{
  "head_dim": 64,
  "norm_place": "pre",
  "rope_fraction": 0.75,
  "parallel_block": false,
  "init": "trunc",
  "init_std_qkv": 0.0312,
  "beta1": 0.9,
  "lr_head": 0.00445,
  "grad_clip": 2.0,
  "dataset": "wikipedia_en"
}
MLP neurons of a small language model. Each row is named by its layer, matrix (up: input weights) and neuron, and shows model dimensions 64-127. Each number is 128 + 24 x the weight over its row's rms, rounded and kept within 0 to 255.
A block is one neuron, or neurons of one layer that tend to fire together. Before each block is what it responds to, as a language model described it from the Wikipedia text at the highest values.

Description: Upcoming date or year
L18.up633 [110 128 189 125 124 132 123 109 134 100 179 118 109  90 128 134 129 139 181 119  89 110 136 126  74  95 116 105 141 113 155 127 150 142  86 167 121 134 136 127 126 115 164 118 111 113 177 153  96 131 166 114 169 103 128 119 117 160 126 162 118 137 124 152]

Description: Plural noun suffixes
L18.up288 [175 130 137 102 148 140 165 127 125 109 182 166 103 126  96 116 126 111 138 127 104 160 157 145 113 135 136 117 124 137 144 115 163 112 126 114 121 125 129 114 107 148  81 162 124 144 124 112  91 141 159 133 134 162 145 117 113 130  95 156 159 105 118 151]

Description: Plural word endings
L11.up33 [171 128 155 115 114 117 144 107 150 106 109 123 140 108 138 151 157 102 127 114 103 142 129 101 123 143 124  71 120 120 113  88  89 123 147 125 114 121 125 133 139 144 157  96 126 138 116  89  94 172 113 133 114 158 152 118 128 141 144 109  91  75 106  86]
L11.up39 [201 148 109 115 138 145 169 173 132 113 139 187 106 143 129 158 147 115 130 126 152 125 153 125 105 140 114 130  99  94 116 133 137 134  99 117 110 114 166 136 163 120 118 131 128 148 109 130 140 141 120 102 113 136 160 167  86 138 113 126 131 157 141 102]
L11.up63 [147 116 188 130 123 120 107 166 137 110 110  94 129 110 113 118 102  98 133 149 116 113 167 132 163 142 139 105 153 162 109 103 118 108 184 159 118 197 127 134  95 133  98 144 148 129 133  97 120 127 116 141 132 120 192 119 114 117 187 149 136 177 110 137]
L11.up70 [159 137 170  99 151 153 135 135 105 150 125 113 132 116 174 145 124 108 127 155 104 133 143  94  91 109 121 125 124  88 118 136 165 134 178 129 158 171 136 162 107 118  96 119 147 154 118  80 111 127 102 117 111 126 160 103  64 133 126 121 103 157  99 132]
L11.up101 [137 132  94 160 127 136 162  98 181 143 116  78  91 198 167 144 137 105 148 122 131  95 120 119 115 106 107 123  80  99 155 170 115  85 127 125 111 119 118 111  92 148 154 150 120 132 137 126 114 118 115 140 152  84 116 129 128 128 122 144 134 104 126 138]
L11.up125 [156 149 148 125 137 138 101 121 123 138 128 113 128  90  94 141 199 164 157 122 157 152 180 159 166 131 145 123 149 149  89 122 126 140 130 118 105 141 153 102 120 136 130 151 148 159 107 110 139 174 107 174 149 103 132 148 119 122 137 123 122 137 122  77]
L11.up167 [112 114 121 134 123 147 131 179 137 123 122 101  83 164 124 145  95 118 125 126  68 147 128 101 112 176 103 139 102 115 161 159 113  88 162 125 145  72 151 129 125 169 145 127 105 149 140 147 124  94 156 118  91 126 166 139 117 119 153 116 147 121 138 102]
L11.up275 [173 176  67  96 173 120 161 144 129 174 177 141 122 135 120 135 111 140 110 115 128 129 130 125 117 117 111 135 137 128 102 130 152 105 115 179 115 131 148 112 119 129 152 108 125 157 139  83 138 155 142 134 132  96 151 150 117 144 114  95 164 154 138  90]
L11.up277 [127 153 108 110 136 147 136 107  85 134 150 127 126  94  80 135 142 167 126 107 119 100 155 139 120 127 109  92 140 151 137 131 130 172 148  80 116 135 135 133 122 121 132 105 154  98 156 140 141  91 112 124 151 119 130 149  72 129 149 113  82 101  67  81]
L11.up347 [107 134 122  98 137  85 125 131  99 128  96 140  93 103  87  90 148 131 160  74 127 123  81 133 107 138 145 162 107 141 127 183 120  99 119 135  90 121  93 122 109 129 114 110 104 139  64 119 141 116 128 155 172 116 144 106  99 118 129 110 146 159 131 119]
L11.up379 [111 134 134  85 141 151 183 110  76 103 134 130 145 135 137 130 140 135 114  78 117 134 124 104 114 133 125 109 152 168  84 135 132 119 172 140 152 128 118 159 163 174 116 140 115 175 122  77 144 132 146 138 171 117 170  57 118  91 144 120 130 156 109 121]
L11.up499 [142 171 169 160  86 137 128 116  76 155 112 146 117  96 112 124 151 117 133 115 136 118 127 114 117 171 129 134 146 149 117 122 132 154 149 108 107 116 155 139 140 156 121 157 144 191 131 128  91 159 143 109 115 130 177 147 137  94 135 154 132 138 124  87]
L11.up577 [173  95 132  99 100 123 125 129 149 154 116 132 126 123 180 101 123 115 112 118 100 112 119  99  87 141  97 114 145 145  94 177 107 158 169 124 114 148 161 127 115  97 118 138 112 109 143 166 108  78 145 122  94 145 135  94 118 150 143  91 148 140 105 130]
L11.up584 [154 136 136 101 131  82 123  97 110 144 170 114  99  66  83 140 107 115 129 135 139 112 158 121  86 137 116 137 129 151 149 130 147 155 143 122 123 172 156  86 135 114 112 184  96 172 131 124 128 112 130 125 144 115 123 149  98 114  99 124 109 189 125 162]
L11.up623 [152 121 147 152 117 136 137 121 122 117 138 165 103 109 116 161  85 135 145 144 136 125 132  98 117 132 118 104 179 127 118 111 115 107  97 133  82 149 130  82 152 126 112 111 143 160 143 107  54 148  76 133 132 142  91 137  91 136 143 150 118 132 118 106]
L11.up644 [127 116  97 121 123 111 131 132 150 177  94 126 138 132 166 121 123 138 159 144 155 131 131  90 101 126 132  95  93 143 114 123 152 143  94 165  88  87 181 148 131 134 155 132 112 151 126 176 158 110 128 109 102 134 144 123 103 124 131 123 125  97 149 120]

Description: Tokens introducing dates
L11.up50 [150 108 161 128 136 146 128 127 125 123 156 125 133 123 153 117 163 123 147 157 110  79 137 146 152 141 127 162 100 128 107  97 148 116 153 136 132 133 125 134 140 140 130 126  86 107 100 133 112  86 126 110 129 132 123 147 129 129 119 135 123 118 199 121]
L11.up111 [121 188 200 117 125 142 122 115 169 111 133 152 121 103  91  99 119 126 157 146 165 103 139 140 138  79 155 158 148 133  98 122 163 151 114 123 101 145 130 131 159 148 125 130 140 109 131 109 111 134  82 108 153 120 123 105 119 195 150 114 140 123 111 125]
L11.up180 [137 115 129 175 157 149 155  96 106 102 153 155 146 138  89  95 144  98 151 137 106  75 114 149 181 149 131 159 173 106 143  93 141 147 113  84 136 170 136 124 107 141 130 127 119  78 150  99 103  99 175  98 105 126 125 140 165 150 136 158  93 133  99 130]
L11.up212 [111 143 160  88 137 122 123  94 148 128 159 162 150  99 127 128 122 138 174 150  97 103 156 118  74 143 147 158 153 142 144 102 134  76 136 149 141 163 134  77 158 127 186 127 127  96 141 122 123 144 115 123 134 125 128 187 144 101 127 129  62 110  91 152]
L11.up245 [141 129 123 147 147 138 129 110 129 154 114 105 130 146 128 119 176 150  88 176 128 139 163 138 124 146 121  95 136 140  89 114 129  89 115 113 130 114 147 136 148 146  97 131 101 117 135 150 137 154  95 129 119 126 137 156 129  92 129 122 164  81 112 128]
L11.up256 [164 129 136  66 129 140 126 116 132 134 117 127  98 141 131 121 146 140 108 169 116 135 137 149 111  93 160 161 108 135 115 142 140 136 164 154 129  76 126  99 135 111 177 157 194 106 102  93 115 133 120 118 128 141 101 121 111 145 115 121 168  87 158  98]
L11.up300 [100 107 128 109 119  86  85 116 133  78 151 179 120 146 121 103 103  85 126 165 139  91 136 118 111 141 136 139 154  92 103 153 148 149 134 130 105 110 131 107 133  91 124 130 176 168 149 147 149 116 125 143 128 168 103 127 134 100 130 134 110  91 127  91]
L11.up350 [125 188 132 115 157 157 141  98 126 116  99 165 142 135 109 144 131 134 101 136  96 133 171 161 145 176 116 106 119 128 160 116 173 131 144 151 122 163 174 108 188 106 160 109  72  98 119 106  46  96 154 141 128 128 107 164 128 153 164 136 140 116 130  79]
L11.up378 [126 112 153 105 112 118 134 144 160 114  95 105 129 129  93 146 137 146  92 153 121 129 111 109 114 142 141 160 151 146 117  93 122 109 141  99 114 115 116 129  87 126 131  86 141 117  89 123 145 100 157 102 107  79  72 156 173 115 112 124 108 141 152 139]
L11.up477 [124 159 132 161 144 137 107 179 115 122  96 145 131 160 130 130 201 163 143 131 114 127 166 137 140  78 133 109 164 110 123  55 140 121 163 147 136 114 126 146 134  99 149  98 103 129 128 142 108  93 149 122 113 130 104 137  95 113 132 119 150 134 127 147]
L11.up478 [132 122 121 105 126 113 138 122 145 107 141 148 129 136 150  91 185 101 110 143 120 130 173 178  99 117 162 110 148  97 125 124 136 139 121 103 131 103  98  88 148 153 102 173 132 112 115 134 149 122 158 115 112 100 170 138 132  98 127 146  88 104 156 105]
L11.up500 [131 124 159 115 130 130  89 107 153 127 152 153 104 151 121  78 110  80 122 161  75 108 144 184 134 140 158  95 148 139 125  96 164  90 148 161 131 130 120 123 172 170 100 146 135 154 138 107  95  91 124 147 128 107 117 132 120 115 151 111 153 128 108 133]
L11.up606 [ 77 108 148  80 140 144 131  94 111 153 161  65 154 136 134 131 139 119 132  92  92 120 153 108  87  99 127 110 161 158 109 148 149 108 149 124 177 115 166 113 132  91 141 145 123  97 131 111 114 130 140  72 129 128  90 113 124 135 145 117 112 150 133  70]
L11.up667 [126 146  96 135  92 131 101 114 107 106 165 121 127 113 135  81 111  79 130 122 148 174 131 103 128 118 170  84 127 132 107 132 165 136  82 153 149 132 146  97 133 116 123 143 148 131 179 146 117 141 111 124  66 137 118 141 157 122 123 159 142 146 197 120]
L11.up674 [112 125 159 145 118  84 141 102 160 103 114 124 141 132 140  80 135 112 125 151 113  94 143 108 133 157 156 148 133 126  97 132 115 163 159 117 170  99 161  98 171 128 145 165 109 110 120 111 111 172  97 147 181 133 131 161 123 166 143 134 142 162  93  95]
L11.up714 [138  94 149 155 111 176 131  88 105 128 159 166 165 109  98 131 127  94 152 101 130 193 153 150 133 130 127 144 137 107  94 120 141 128 138 125  94 126 120 123 181 149 166 157  80 122 114 114 141 152  90 130 120  80 138 134 150 166 133 106 137 131 136 113]

Description: Word-completing second pieces
L8.up30 [172 109 132 140 101 128 155 137 141 147 166 170 172 146 107 158 140 109 104  92 112 128 143 126 128 134 107 102 109 147 133 127 130 103 126 119 134 109 135 161 130 133 185 155 128 118 143  55 152 129 125 125 134 121 187 112 139 126 177 170 117 115 105 131]
L8.up83 [132 100 178 126 108 131 106  90 138 155 151 142 146 117  67 119 147  86 112 201 138 147 148 135 127 128 118 103 171 120  76 141 133 111 146 129 127 132 131 124 168 145 151 190 122  80 156  90 128 117  93  89 172 115 120 149 126 158 142 114 120  72 127 110]
L8.up218 [ 97 132 175 111 119 102 151 143 169 123 113 176 102 157  90 116 138 110 158 163 128 125 102 118  76 137 102 133  79 109 124 121  99 123 121 128 155 123 114 117 183 117 135 161 118  95 162 119 116 116 111 110 166 110 146 113 170 153 111 131 140 118 133 118]
L8.up389 [108 192 114 134 114 111 168  81 160  98 144 109 115 112 142  76 128  74 133 149 101 180 130 108 134  87 132  98  90 116 135 146 152 134 150 133 159 102 107 138 127 116 129 142 174 131 125 125 156 118 144 115 114 186 151 121 148 166 131 154 133 135  96 123]

Description: Quantity word endings
L8.up273 [132 141 147 134 144 107 139  95 122 116 112 140 104 113  85 130 129 117 123 103 131 148 119 134 138 137 168  97 123 135 107 106  90 102 140 130  80 153 139 135 102 116 118 162  90 138 156 117 113 125 117 104 160 125 131 143  69 127 128 146 165  94  98  82]
L8.up521 [193 113 122 102 179  87 194 136 106 148 164 163 105 111 126  87  81 151 162 114 129 114 114 150 120 145  88  91 123 113 113  96 168 120 121 133 112 162 169 113 118 123  73 131 138 140 121 161 154 119 124 122 141 118 165 172  96 119 121 120 103 130 111 140]
L8.up588 [124 156 162 153 135 124 142 145 124  85 149 105 119 108 153 118 129 145 132 141 139 128 124 164 112 143 148 145 140 110 139 109 149  76 107 191 145 138 109 139 171  98 107  77 107 172 128 138 126 146 161 112 134 130 141 132 123 139 114 168 100 109  85 111]
L8.up666 [163 139 168 105 145 138 130 163 127 107 178 117  94 150 129 150  33 109 134 105 142 109 127 129 137 113 112 137 111  97  79 120 105 115 152 114 103 143 189 117  99 147 100 121 160 135 140  98  82 162 157 117 152 112  93 149 104 150 131 145 157 133  99 108]